From a checkpoint of a small transformer trained on Wikipedia: vocabulary 20898, capped logits.
MLP neurons of a small language model. Each row is named by its layer, matrix (up: input weights) and neuron, and shows model dimensions 0-169. Each number is 128 + 24 x the weight over its row's rms, rounded and kept within 0 to 255. Numbers have three digits each.
A block is one neuron, or neurons of one layer that tend to fire together. Before each block is what it responds to, as a language model described it from the Wikipedia text at the highest values.

Responds to: Fires on "by" after a past participle, naming who did it (operated by, led by, caused by), plus scattered name or word-piece completions.
L2.up921:106119162135130113137155117125106145080107161134097123097151074188133149153129099122135123127119087109143152142083110123137161119144131138140165086122104171134161152122179165105107134123138125119096089111144152111135124142136144151139121149153141081072146155139156120176184120118104139112147123167166140087133135150134121148121097113073142141102154152136108142108132154168094125137155130181080102103130127154090153123161127106148141131110117085134123118155163150121153093103128139110090106134127125171150140141

Responds to: Prepositions like of, in, under, on opening a phrase, mostly after a copula (was of good stock, is in) or a place noun (areas of, hills of).
L2.up268:144089135134134120070126091118150113115124137106109156128100158103110107136093130095160111143137116107129118117125142153123146129176130094151099093139147131104127145123089103156137138110138130123125143145121135076095139134111129158136103070164130105108114177157125145142129141101137136086126062183129082118148125144105094083139133133127130103128230144107111136171162145123119131140161080121096100145091103133120124135116097146134160121090119144162137146150116139167158122101142169130147130168105093094128079157

Responds to: Colons, commas, semicolons or copulas (was, is, were) that end a long subject or lead-in clause, just before the list or predicate, as in "Among her first competitions was", "allergens are:".
L3.up154:133152151112120140110118145138129141068115107096143119126129138153102148137119125144146152125175121124113137110139054135132132137139121129137147137155139122141131145151196150099100139098131121095116143138153139140151149142111138105102183147147123093153101146122164132166127113140108108114135123120135130126209157095145119086123119085159163128117125141102110134123168136193101127114134152118119148107117142206125100152128114162128131136126129144144111128099088111088140142139099117113116143102146119114099130154
L3.up187:139131131166160131112146117108092115105141147115094140151114147122082154103115109136112072117114091137141150101134116099125137136125132139121092088151096128102125132129130132135130143125070150102143129157112109132129136119115117113138142142154134157118132133108121128133156096149126148116131160115116117125165178102120126103123106117097176151114110135107116147116096102125109142157160043155102135119147149206178080110144167135151142191126147111123143169115141153122134157096150162113119138081122137102120123168
L3.up465:158129143129127142125100131140157160107124132098115094101154090124099140160134106135129133137144125138146183127149114070144126094099119167138151159128142120106168116154102161099087107134106107120131152117110159087118120164111118103103172132152123080124135163138127124176133132134124099108165139122155139126164133146136101098118145117102195097115139142116131134143079116119112158138136146139123137140131098182127106103142134153106103126117096145173106137116086134120115131110089145100153131147071123125180132152
L3.up592:097116159127159173126095159146121118081120131097099133121150151107086159185106117143140110123165143094131131106165143164144130137120114111154161109123150142167142124099131153099117085166110135117127151145134152114120119160123133124111168163131158117096132153124078116163159096141109115099162134120168139151173116120140107072118121102126118106079185096132114217117185126162115116106115129129102155145143146148106088148180130146121141156084117144139110147159108156093100123162134201153139141133164149119129121140

Responds to: Colons, dashes, commas or opening parentheses right after a noun phrase that announces an upcoming list or elaboration, e.g. "two categories:", "the following townships:", "two versions -".
L2.up569:167107145113129177132099138193133188110133102118113152093128138149116135117106083162161107162154125123140113107125092139111137138160121121169143126135142178143146124136134097159119116131110119114169139159134130113136132174124139147109109155155129068115130148136118124172121123128133100135132148116143132129172127128116120127128133131103189125121153134133091145128136142131134156145121140116116122129134111164133090149143111138116156126106098136179159144136099153123120104093125151074149153165083116133146119157

Responds to: Prepositions and function words right before a name, place, date or number in headings, infoboxes and tables: University of, born in, Elections in.
L3.up207:161108141118169139119057128127175102133134107143141114133128055142126139138102122121110132115145104133118107061102113155104136169156160172158146110148144134120132160146101148148132099138095125131168140106157185132115178105137124125134155149129140106087125130111154102183093100090117114147111124145110161128133150136144176098147114126122130165133106112106126191154101085135111146092139168187104106121162107138139111069116135074132122096123156154115143167123121122102157122120127117122108099118096134131095111153
L3.up513:154108133144128131129081152142113153088110136156108143146133123099113148108144103113101112124098129175127149122104120127135127128136124115111111124110115101139096134125098153193113131111148146124126083102150106159112179118139093134148160146130139110107187158154145146120132111128109125134155126092118139144130133103124115087147153136133169138149165152117115141133135088139104108111118095131109101124107073146164131109114201141191070156090139120130134152114144122058148118101147176168159111117100144131079127130
L3.up612:152121080164098135125156105186113127122090101123143108089122145155156099128136127164167097141147126131168171158132123180129120141108166113126119105149104136199137141182135108142170147163147120119141108137147099095134105144128145158147147139141127126142092121106126118125127135139120125135170127139153121101139098132174115096120146125115194119135143092114159151131100121140130114119134111108116133116104134137130081104104165136127147116084103082114144137120147136154136118170078130094087103090137097144111149145
L3.up1163:102092097116126122140123110111105129109107099158135165103159112110134141120148123118167120162104109141154175105138098123143137101140146159105143148116139141120090145126141148188157123155092122124101146112142118106158166135121107137131140110127188120137123134108155139103131171156164155138112130136099174141142155106163112126128149112123129135134136108131126138167089144140111174089126102091090119098126101134129110114128157120149134166075105083155149154105126174131130169140154146126175109111155092141082077128

Responds to: Mostly the hyphen after Al/al in Arabic names (Al-Yawar, al-Shash), plus adverbs or "be/also/not/and" right after is/was/can, before a participle.
L3.up285:110092178123156161110109065107119130108146139095107120100134189152174129113109129153122124157118122158172129159098103125139121136164110142145096141114170134153113130135123121138150152121134143133163158113136204081123145119115100117125099113140135146123109166100110129121087123151131131142147099135093112136138097132115133081135163083111192122082151106134125141144159133146142124109148140105105104110154158185139118151145147114118140138132125118145141110171156163118101165121169139127149127171109093113164098153
L3.up429:107130117179148176117131049129122130137131079095090100085134141136135158107120122168149149154143128110159173143115141160149169091124138135172090143118149115156114134099148063121109159145133154131122143178149175137102151181129121133095118106140117144120104122096138108107088141149129096131149111099118086139145109115120133113145147075125146128050163148136140130118143148143103107094094121119119106121128130149103088127132121093105106185114166120082100108137116108105122165139125104101163121124104126114146103128
L3.up740:095109161078112164170116131114137120157098115132067150085148113186141098116157138168166166131180116136113152134149158131138185113121148139146144125106128110135126082148104118108149133158132135124075126138118104117121153145127125161181149151141128094079118163133150153141126146097102144067165140149160097130151104130137128128155180168142128107119115135118131141138134146106126142112142145119128134142144146163136131084109171151166129148119087135121129096109141146113091187120132125108164105147139156104110128112
L3.up1468:140104176165163121126109086100140151128171084113131128103150144127096094115123112117127123133163110128152152103123128182135124132124137142146081156129111114153111074113138158135139136092109148146148133156124144134119137150103133125141106095109095120119114094109127129111112143093119125166155114131119096135150102107142122126153101118132114105077117138152137095133096160135116121117126114152083133064093127129090123103151116151134088113112102103125127074095134120122123156133164165151178128142152128130121110119

Responds to: Function words that open a predicate complement after copular or "become" verbs, such as was of, became a, be worth, less of.
L3.up247:131112129093144118118101101143098117090077107103109131110105142093108158109081106107130087118102148130107137067130147161167144102167141097117082110117134111131125081119129110152143126132097153120121128138120126138072128154119137130115126160119143168114088101119097147132128110133139147147134093103159128110114147162157107088127136075154149089104136141132139143119162156212079138113139096165129145071124152141146127103132098165113125158180096118149117156152111151111095164100148128109119173115118104133056121126
L3.up408:153103089137119153146120111132128146119132118124122124125150112131158131099100113106137151137112092126115117116175131181114140155140155150145123117184115101146096137139150122119153120116109127147166110145118110127144110143108113183117100142150138131117111174116151088170115110129130063105117139158159113123189104134100132102128130155120145135088143116119076156128138166153127136167132124119111123135124126104089110111136080165121122147146113142112130133119129153120123133124102134085145147175125079142087095147
L3.up737:136157168111169163111114062137085127106103162095134172132135089126119165107117103160170104163133100116103124120114140157090141143107110154127143120182127114102124144164163131174138115106099152133131146109130152090123123133119117112126160163107144144162107159118072134143152114183100135136144114121141126135130158151156096097138106102071185141063118142150100136135097121145094102126116072140142144095059076148080140097127131127128149132114076158141134202129097152098100147094133141104115151143102125134156091127
L3.up942:134114117136139156096126125122083149107117074115124154143166094151099136100120128110204167161136109160096177104139155142120162099139129128143143149134172161141171161141099130110156170131122137126100121100143153103108118129100106128134102075146160119139133133104103118141140161152118144119111111155135111145143136164113138078155155138105195089116172130166128137121087104157087129124165107137133153115109149123090131106120089127145137169115157156137140093127089137114146149123112128117169109159112107190155095171

Responds to: Commas or colons right after a place name, where a larger region follows (Scranton, Pennsylvania; Ellerby, Yorkshire, England), plus "in" introducing a place or year.
L5.up256:085126126130114162129096087108131111158139101109138083122127109158069092157151076117115139132159116104127101152100148125101168137121113147160152127071129177102155100141129148148133113102124136150135131089131097148146106101124094170112165127127129127114117167094139116096152112101131106115096117115126139135198120128128153121097126143064138154135175099101164168136136135129126107118159137095107137135135123098117109159122155084102147129161139121093158115156122144130148090142157124122127134129114074119152123118
L5.up502:143144148114136157147137109150087095146104118125152118149142105146102125147151138133139169134129130079112127154115149105160125139094098144124090125123160155125122133146108118132103164093105132091126105134156130106134105116099109144177130111150133068117145133140125118115113139130152110134143158087110120096100089088146130096145113158068125135118197086127130159132166115167103149101141125130104117138135107152101119138097116114103164096140160103103126127183141142126121114119132143102091139157133099128083098145
L5.up1440:117127134129104153130114119121146121106103095123153087130121102169106099116129136099156143142125127122148134100100177158162124102112139122055125123101118129166149142189110117150151116130162158170115083140141169115149087116117148118120174132144120127139136133118128082100143180154137131166163115141128137155126122124153159119122127120109159130136155112129140199120121111125152144106113134133095124120097091137114118112147157138146129119129134121133144129130145149109130115089146158148139149126117132138139118171
L5.up1511:115162141113122126122121103116083151132127091067177060155114110171101116121122130102132087127147107104168131147073103169114157143106120147125108112132141145165112109106155143133150138151103128168163111086097144144171144133107140118118109128147139131127142167083099128091101117146086177092150052122150116113103115134128122160123100096137114121143172107101136113133154110143122119101134139171129125146094109213144089117126105091145171142076113115099119168144141173109098123180128153157145114163081058120105097139

Responds to: Pipe separators in flattened wiki tables, especially after an empty cell or the end of a long prose cell, and line breaks after section headings.
L3.up1:140127097108125147110143100164142128134120141088135116083137100136089176118151130160141119136156157129147159079150136093098141149113152119085116127111139192163111117191100128111113130110070160142132114144147157105085157148111103134113138117121135156126137121117127112166136157108163111151168148143113119142180098171104074107105094097112113118070139130102087159137120151104146129131125131066103099088149167150120128097143157140155103147120097105116151146157061149125097139124085147146118119096097098124142134133
L3.up242:133130148120097153095117123174138175143145140131153092117131101195151114115151149151172158149116078112148172155127116096065152139092132160145128204129158151160173165119157151149140182131123130159158143164144157070106163139111133166109142128206105071136102120119096118174140156122165094119125104101150125133147096148182125104138115105064108096081144125132130136110087139167118117121123123148118126153147128107075138093146129139113141121125108123137163131160131113155151163124146176130148146156148154134139136116
L3.up505:144138116087139155133114101206117128123150137123143103131119124111071132085132093155102159126113111058152103128125134124124149136103143082103136148178121143177139120097122169133091157115145143139129128131133153092125190124109145129124101113153158110129097149075100097128129131150149140149132144120137079140142119142162124081162121071122150120125135102109146102142117133179113165140132097150114106089149131183148143085137152162162172149149125138130130106127118157130163135096139159159134138097132107112134129158
L3.up1475:098146181100117145121133099144118179147116115096169145110154126182089131160134108140157099086102099116159136133103133105146152133102143162135108140150131119168175096141120109127133152130125147120135146132147145109122103106145138119092129178176140125118117136128105130127122115143177131124150147107121087132163153139156153125183104091140148082098113139157117119139134135152141149137069159140095104089155106193109103084108192123143145162157119095132139110146110115166123142128109093053115139127126104132127109121

Responds to: Adverbs and small modifier words placed just before a verb, participle or adjective they qualify, such as also, previously, notoriously, not yet, still, or the suffix ly.
L5.up614:180133161115127131114128139119150161130114128098116169128105130153114141179131111096117149169104088126115145126123147101096111140158123122143094135132142142201140113087116129124141152078102149119123162174139147117119125129116107093119123096112131124121093168127118053138125155139158112135114124064150106125147136114145103101171152080098163086126145091128131138159102156168116188086127130122090100147122145108093120126153137135168100128102182130103120111094134113140132120134145102146178110151095099124126123126
L5.up671:147145154155122173096110081147130075137138109102121106132140134185105153105150123152101143164137135149154157123112120175198111170112113168130109114131148160182115124105138126092118102131123135156128110140151145097114139140107120144128113104112122105139083126094094122130154108117147175107138102108134106128134122118143138139157126058086154148104136142124098166128159167165111070108108140130100113097099128175109138133170128123130154144152107126109121132139117139149157102135132094117158118143097091111142085148
L5.up1130:125077151167160119136121116146087152189111090133084114128170153174124113131135152107129134148145140173096175099129146138137144167140123139107095172165123152190115093108106076150112153159153172095097114130134152107099134174102113114148121104151100146130121139089154124131144129153133127120138124128102120121107120139128092105195117092110144115129125146119105134120119120121107164090120097086077133142140151106149114133182134121141132118122151156105145105121132147134090125159132120173203089096154127137151106151
L5.up1400:093131130132112131119084092128162150154107127112081131103155140156124124121104138133110147163101139186136174124102106146134123130149097171130094136115115137167094101141156086103151123139116114136109143131148157079061109145097098103137147111110108141182125113105105144105139088129090125138139106149146107143120139128129128088162125109107128123103124154147131148126148119148088115131127098148135117104134104132143130122202141123120130158117147115126128134127133120148131169161117126134168117126106106161149097149

Responds to: Column separators in markdown table header rows (e.g. the pipe between year or number columns), plus words just after section headings, as in "The cause of".
L2.up1361:107131082094167179104099119116118157099088124127144137120126111144172128096129118150119164154146091110119163125139097153137153156115162174098092116140156140152143156088134096126121091122148092142144129143138135101140121168117139158080138136132123118119121127113150132139139112124144149125129104112124124101140155121119144110104116141134162123123167130125131129114089164136114169153103087153080100140134100128105131157112130114143117148122133115168136180125094183130140160135108183162118068082195100117128148131

Responds to: Adverbs or first word pieces right after is/was/were/been, before the predicate (also, finally, both, eventually), plus digits after decimal points in table numbers.
L2.up462:123107132142110176090107091115147093117132127146100134124118161100134101106106135119119146121145140142112182136168127175108153132137114137139104120180158120128110134138130135155138170096131156112138138112154152088114164136071141143109092134136131158097073165085149138181119108127119090099141132103135120110109104161131118095208143092145140126116150138139162146156125097187119124096110089123071138176126117140139118157095150163123151159117142142117119093097096145130130155133126122151174136169127143104168135135

Responds to: Second sub-word piece right after a short word opening, a hyphenated prefix or an opening bracket, e.g. semi-ar(id), B-ang(ladeshi), non-ag(gression), d-iff(iculty).
L3.up480:122095156112113151142102071124088158136094124109123138132147121128102101102149094171149123111121125101147105128122130138115159128136090108123102126095114121150125104101131158130142104119083151119157071119111151121141121125093116109177128090107154162129095142123146114132128105137144079119110110138142109112123150129129136107151126090107089122107139152129133155153139137120169154161130137116106095140138127108123128145139129094150153142131140131132136152129093141136130149181126131124105118120122083153169110173
L3.up863:123106149087092160117105116156096125142127129126134116164168134165126133122087081106117169153110076067157120115140107159163151119096162133129159140116149141155137137154123125115107134112140145092134145107114135123118173127111109152138091168179116138112166127123103123135138136122158132139173127134141109123144122144175147127123148137096166080134120092123080128110130111127121144120169115175092133124123144146103158130117086120134149128141154117152105099146118166142142149100147163110101128101132149168156154158
L3.up1441:134121151131111108148131141138132105108133121069084154143123100108072112113082097125147129171161156139147168144153112137152121101150169148083117137151190132131109138150147142104102178102128159135106092104162160124124160096103166159140121095139118135123094149147120135161118161167131169129120085129157088149120162152163146146129158075108151073115150139156089119125144058160131113128138111184090147130100142131069103081161112104158111146152110121160113093121140135148123151162149148122102097131129105157140126143
L3.up1488:136137140129083158181145129150108178085152139122142133133119144091123109155110102136179124073151156089181135151130128157142137155144153136143124111147137127084152122106146125135126157131135181101169105114156100112097120144138154119150131122134132159092078149124128110126107129147124159113177126079120119116122121127167134139139132152051143140098126112144113159100127123119167118117101114156144139076096094145104114137121101113122168098116117104137127100158092145143108138163151128133100137129174111170124128166

Responds to: The closing pipe at the end of a flattened wikitable row, just before a line break, in sports stats, census and election tables.
L5.up134:159118139064105121142052126150142161141143098130089099121111122161119141114127140140135133133080088171100122146116161150101141117100153148134129158128163131144147152125117135116143154115149103145096135112114139113090177151104124141103130149158124085154107153138118099153092138128177121152132100121143129093157123118132103111130137107101118086098158115119143125133123125157144162148122109148043101152149110143091139090112166135160145155125167114136145081159138135148146144138101118139086126122157132125138106116
L5.up408:151127085132163161125071131186137113127115109129114094120125128166097091129137134171127124090078067126128145140153169168139124162106139141148175139129135107179153115083108154108089177118109137126130087133150134107128144117120129108133117159124142116112153141125152111153146078094121122153143129123158143095155147127132083141120130131083123137121167137098123125132112101150073131130147147101101114150111113145095136124108125121139140186151152142148122115168162166137157099095148100133117112152159136121135121113
L5.up479:175118115121154122161091134184154109137175143139105101134119135135103102168132145130105103088125106129092090119144150128126089120126103145134127136148170167161181148129126119128173135109151116102123103133137145132106124155118118110120140129124161130153162163124130134155119138110160099133139147145140148096167126131130107114137116157101138074131138138117134123131153132118116145124106096164106085171120150147084132119101128126088165166117181103126155083185124113140134112154171098123078136172173144120118130121
L5.up873:157122102098120141103112129156173146131095149118106106101157138198152092129116115118103117101102076186108116106137154128099099097146132100191140157110130143169177137146130126162125157120143114110105112112155167159115160148098131125132127124162132088132117118097124159191173098095140132139133117107096163117120102125166145133125119114082134110090186136136125135122097124147085154112083110133122114180134133166131126098103121110119139173110182115133128085123114101166134081188178145125128114143136138136099131155

Responds to: Words inside Wikipedia section headings between == markers, often the last word, such as history, culture, career, Academics; weaker on list and table labels.
L3.up34:112101127125099112132138084151137131150145126142143112108113144115102151169086121094119120141177122144106148102129103159149139113115131143106128137154140086140124075170136145121143156102106121138123123117148118126118140139102141140105128117110131110118079159096137135143125127117142150087119105174138094150132166086133085119168148062157193109141110081136137122139124148119136115110135111133149081161111173160121083081121162148155121110127157076134152172155125169128113138149081116128149148113097106137082110138
L3.up227:114088171121143123146129142136130147134110119126123125100123172139120094107087125117111168124153110135128135090102135129137143104116143102125141122157125140126180150111145129152105111171105142121105087133157160072102119166078121125114121138112138084088101156122186110129144127089119142145137121116124166102110149114138125124133082119134158110134142081107132120113097125114142165112143121158132117130106142155101105074154177163136139124096126132157154159102095100164133119146178138154160118127078106146130097160
L3.up404:138072143126139134084139107106180131104095102131161144119154159149121084141139128083132112177086099163141140122113110139137155093104122154105118087146107164138116138166115136139187145114095140126106131123105141135139135159116154183144129106113141127130096119089129126125108135132173158101148148123101117143104099130122160119172104134101132145148156136145140151101155152162092112104162130111098069092141136141145082063119155107168115117141146138138111140100131136124116111116079157139114124107144117147117120102
L3.up894:126095169099166134128121153169134146147126124088154136108130150117147088118131102164147165207112090136133120078108135115154164128127143171115110133121112150142148123133148112140137174144109105139128105130135126118131097129074112171147134134125120122137111131106097113121132165117123121124153129109192103135119134081152125135140132112115184150140111107118120125111128112116140117123150098101097110111110139157129109123112150138116131108135144091142152150133121154155118116146121134152110149127094104109111136120

Responds to: Words inside Wikipedia section headings right after ==, above all History, also Production, Characters, Tartans; weaker on phrase endings like in light, in regards.
L5.up175:116120119109145145109125103163135126110101121066152125168154102112107129123099109115129123182103141094116152124127129139183140123098150168112107081099129138087106132144129128148110112148140137106117138094129149133141108094128126121123066122117121134088102130100102146130157176131092148149144124124146093143148113099155096118123173143119159141117115136136154130146105144137141131144086136146130086084119101142111129120143159140130156110088131102158134134120123130145114145119114110097146076147133076119124123113
L5.up327:133134126156131168127072109150165120127110111071125136128152120095144148128123128091128146116122125105114110072125159161145093143144121122114111143156118139116170117109171090117158130134110085119120094114134177071143106135096137143153138135163163145106114141139111115156139145123122137120106114124128122114104107093156109129152142130137185120171148112134145142135124118153111158111118117138154083182057146158151121100160157109130150114112125148126130146114144150089113121143139154127128118147134120142118125183
L5.up472:096074118131147109135125113176097131135131116099164123135109121177107166149045106118116141102113123141145129089052140117143162109154155145140191121138100122114145095189128133121157105121116128104123132153094113094053108136121139122099142181109143132146096167151130160142158143139151103140095113114124150097123114172147135161113126147122155139167123082119120146138117158118080169118162090148115123120072155149120136137131170140138108079140080139138104129118116121148121104142132155101128145171106112160136138103
L5.up1262:093096134111120133125107121146127148149151135078129087092128151128134129103119147144086152126113090141108145099117135114143127150136141149091138154137092111156122118089172100119105121049113121110136103120118136137080155144101131169118159195118172131095122134077125108147154131141094114167092115153165141122146125089144136127113116151119140132117178055113137129157098112147113194160120167141124105143133153078130116119144123137148142152112106107114133173168111130147130139156168137141125134147108125122114128120

Responds to: Prepositions (mostly of, also in, for, to) right after an institution, office or group name, linking it to its place: Parliament of, Supreme Court of, teachers in.
L2.up306:137130089162121156113119136125137107122128125117133146136111127138117128115128129140156096135146125132167137116128116102168104143148126165097115111134122122176126121125085182181121102093121115107115128165118131142120145099130113128133120092152129089114105103115133128135182154147089128131206122090150136146096170119131081089151128117161155153097153112102083139145137120125123124127117156089123089119113089169156145146119144131164107142095133116169174176110085108123155141126137175157173119067099125122128079180

Responds to: Mostly "by" right after a passive participle, as in characterized by, replaced by, crossed by; also other prepositions and fixed-phrase words such as first time.
L3.up82:144112118124149135154133131148156113089108111077115106137141088135107135139116115113107123199127118135149159146162114124125126121143167136150130126182114163115142144158121104103129159146150164154140096107122132096168089156126119104123126159176165100108174151125119110139148152141134087171112152096130094107119116129157095133113183129098146142144146125115098155106166116136128155144097118107111122073118119160129142138136100124153148117136137136096118160125136121120126143107128180108147130162137105130141149099
L3.up381:119129117072141138112129137135159173105067115081093137144129139112129118123090125109167153118138120203111125164109131142105137137146128142151134158120176116123108143138189115131127120113099111120146112119133154111124167119107158182129106104136138128140128168096114156161131095093090147155141121124154150144131135137128119120119187110110154166076120131094137124139123146157101119140133106109177128168126107156100143093150111121150124125105109130143107106140125136090142174147164126132115110102113119140150115167
L3.up562:104122171102125147131103080149101148098102118108145130128145082148151115134081128131145178150158134105132159104116133144120167154112134156120070106174122174108140177116173117115116157134099107105097108147146136125108076146147085088125060123128130124109107121112145099163159095090122145090125093140175140103162175160116142153114145125146159113122138149156099107140144137130108123111163106156110131098119147120115134132124128147119128185167127097135110158159131171101110088137113145150158148129138140127109155099
L3.up1341:125128083117141129142088127147123106133099147108098146102132090134123169156095093137129163126169102107138093163076105101089151162111152140151143108128120142102131125155158155107107146126083174109143133149145147105161165144132151141158110144122128108117148158106106123185122112146139141177119132141128137095134117102168125118118148120108146125100161140162152130127151107180145135111146159109134096137128099182083141099132095104182126142087116146175114135136120159143110092123134146103173127149127095149100174120

Responds to: The article a or an right after as or a linking verb, before a role or category noun: as a result, worked as a commentator, is a dish.
L5.up834:143136119144127168094128103137185147124093107125154138110134121143086088098171104128128130195123126117115167122122148146121128129132197102100114135140112143163105130112098157127120162084095116146142161191129138113096126144106136111107089110113118141132095132084140141094175120103115134132176118085144081119105122162121107127184120087162103140084119102146149128124139151152105128110106144129137145108134135125072102141152116131138132110149134110113102114121135140166083122189097128147115169125113109164093084155
L5.up933:126100121130137151153114140146138098105095093133111129083138126119098134144146111123150121126148140105112150101106153141121117122135152099159147063171196140146072125107157118118143082103122130139130118148123122108112130122135092180156126160130144110078106142110169113169094138095093129114147137071124103144161062134160119109139152106092132111112106141137073127101147177132085159103144127117085131151121115106135148108127129198116122167097133117118140153148118105171117134162108148118134128153153115126126094139
L5.up945:107126121082133128118161087184115117156171135107099141107163107113131159157120132096144126123079116170152092095114134127117134128142171142150124125145103137147111134132117102134105120098113120122114100148151089114106080114142127170129098112154137146134131147119100147132161120131108147134144098090132124158151115090130109117105161137127134106041098107145123139172133144154141145126175107106099123097139149108098117093148135203159131132115153128155118155153110148125158142165096105138135145109141170155126144122
L5.up1351:142123139146099161124123080140154126132118138110141137102177098166105093093147100131076151143095107161171135094085131161131118110120119105142111133103139132144109164150121102114110165123043129145157093083091151113077127107113100124127103163146120134120076146120110125094164151098082127117143094130119129136135127090090139141120147125120114180123126130140066147143157104175148141140099150162160126138066154154120142123148143116137160150145130136109093173135115149111116189159131142133129100110124107098171119146

Responds to: Words or word pieces inside Wikipedia section headings right after ==, such as Reception, Geography, Cultivation, and culture in "In popular culture"; it fires weakly on some topic nouns in running prose.
L2.up911:116064119132115124071128100154142142111121117074107147097123108106104156121101115104147171121142122146140124149104102092151155109168121131139106117139133149133149136147154132095143118130139156126115145113107123081140172163134113173124110136137097134130110171087129113126158134133164156093129095117128122129118126091152121136167099127117190112121148134154156141132111118158143155175152094164110116106134153129142141157143159144118158125130144137126151154152114133161152154093143099170144112110116104107136143134

Responds to: The second subword piece of a word split into fragments, usually right after a capital B, M or V, as in B-ow-don, B-ing-o, Bh-utan, Vâ-l-cea.
L2.up570:164134104168088143149104115150107142100107101125134146100127103103126127141114118121145141133139124101106112176103150146136137173160108171119138163091178154139139129131140165142127155106077139056153108139132140132131125119131121136140120116100185123095113142093116126116132141164140124111106166133175140107133130168167108133124131134095146144110144162116102165128158118140145108120118128119108037143120124158136108124144104152136122143082164105114159130102116169098127107159144144160121113067068070143144110128

Responds to: Commas (sometimes dashes or quote-commas) right after a complete main clause, before continuations such as and, but, with, while, which.
L5.up276:180126193129156186132094102138153108127116090141102172088138150117077122140156109167114126163114125093112143130135146164160111140149133073132140091118132151165130116109113128128116121115124139115134141130182134136090128150121108162127158144142162075120146142150119129114101183147112120144113148105151155118134138121154108141131100141131174099091170100110116144116145122168113152134101165123126128129147070161125113122114096155104150172134117126142140082135156106131106102144130197075125123111155131121157089099
L5.up363:148129140125135131124125114115178109140144135139154171132102122144069163161090106126119154117123149075097139138124099159107158127155164140122091109178138129144155117153145149124140142107105116087150145117146168159193113165131164103079146093168150134112119178130088116158116108133152128117146139118124124086141139110131137096111128130122145148095117130095112140124150127137125108136101138110116144133094129136141101130145125161130145156151120139147116138160121151070082116135154165165141113109135126138091102109
L5.up421:128123144128103141135174070157176109127104137145134166139112126104130124204097115135127184093126135137086152144133150124086128167091092134141123122138147108094134118161133140109134160099143122075154115095144153124157083092123142098105121131126185119106144155128154087131173108141127136104134130145160107134115108122140121103108102146090170104114113121118106159109123088181133131115056102128092131157099120132167084100175160128108153116105103114120129134164153138105094094114151183121144153141137113146074095097
L5.up431:151127123130158163119132156164189144130119117175116161131119105118138112132089107113159171101159126118109150131097138139118132115161136143140119090092126116163129076103160147154096139134113108090173120104144100104163117164123137115147169116125112128107137187129106072126161133152122118075156144155104120133117150154145112095125118138148150131082130118143120133137133108191130127088089179114105152163129119119119117116142101128122143153082141113159107111094136185126107121173187160091116120116140154170096096075

Responds to: Mostly "by" after passive verbs or actions, marking the agent or means: destroyed by, attacked by, stop it by plugging; sometimes "of", "overcome", "life".
L5.up504:142133147079151163154120127121134116108063110106085109122145098108119145160111103131118157139130122170081144151113095120155108128119096149120172131133159189126164132134119145110111122094116128100110137148126098065106094118120121166136085117134144097147108111088136107161143115137151144112128106096129101103136107134163134094138143141074127118121166123129108153129152115142129124146141120087113147087131132130148132118127137104131150126117121101156105109123121160157131112112123123148136139120122121136106117115
L5.up787:149108176150161112160134144156135183116143142147082137158124124134105156135121108112128116129122129102098122102108099172087115138142123172122095128152140152123129176099191119129178127127152125107127136140109131160153149156125127168125109128127101120108114109119099089124182141167111130087122111151144100119130133134158111107172140109089166144135135112113135156129093108152094146123138110140126134103126105127151105107146146163150165104127130127151109143137116144147159150129118154154112130112131105105123127145
L5.up1268:133134142132155129130124118163142141106117132089128118145144110130156151140119114077100142077123116103125123093128110173138090148109138130172133150082145178144087156142159112117094138122125128135128127134130136116131152140128137123142093188132133109134106155139102131133139116124192124135128096103137102152149085161194095111152144133096108079116112148179133122125153129118121138142119144101108110110111079090120107115117105108158100144098140109166145156148153165091147142120094135176162156145133129143109091117
L5.up1488:150106134098140166141116104099145091127084113169128121116107141121102130124129106135163164126133057145166124144133168123172134111120136173167097141141162139143126187118151143116145139094076162094084113131128158135117134175142070151095123128114137111093145121089094119138110074119156158155128146106139111089115121128152135094155146097136142125132177113157133163142189130142136133124117143130108119101157187180138143078145180154134119170152122081114136114122128114132145134155119120134176113165142125164118094106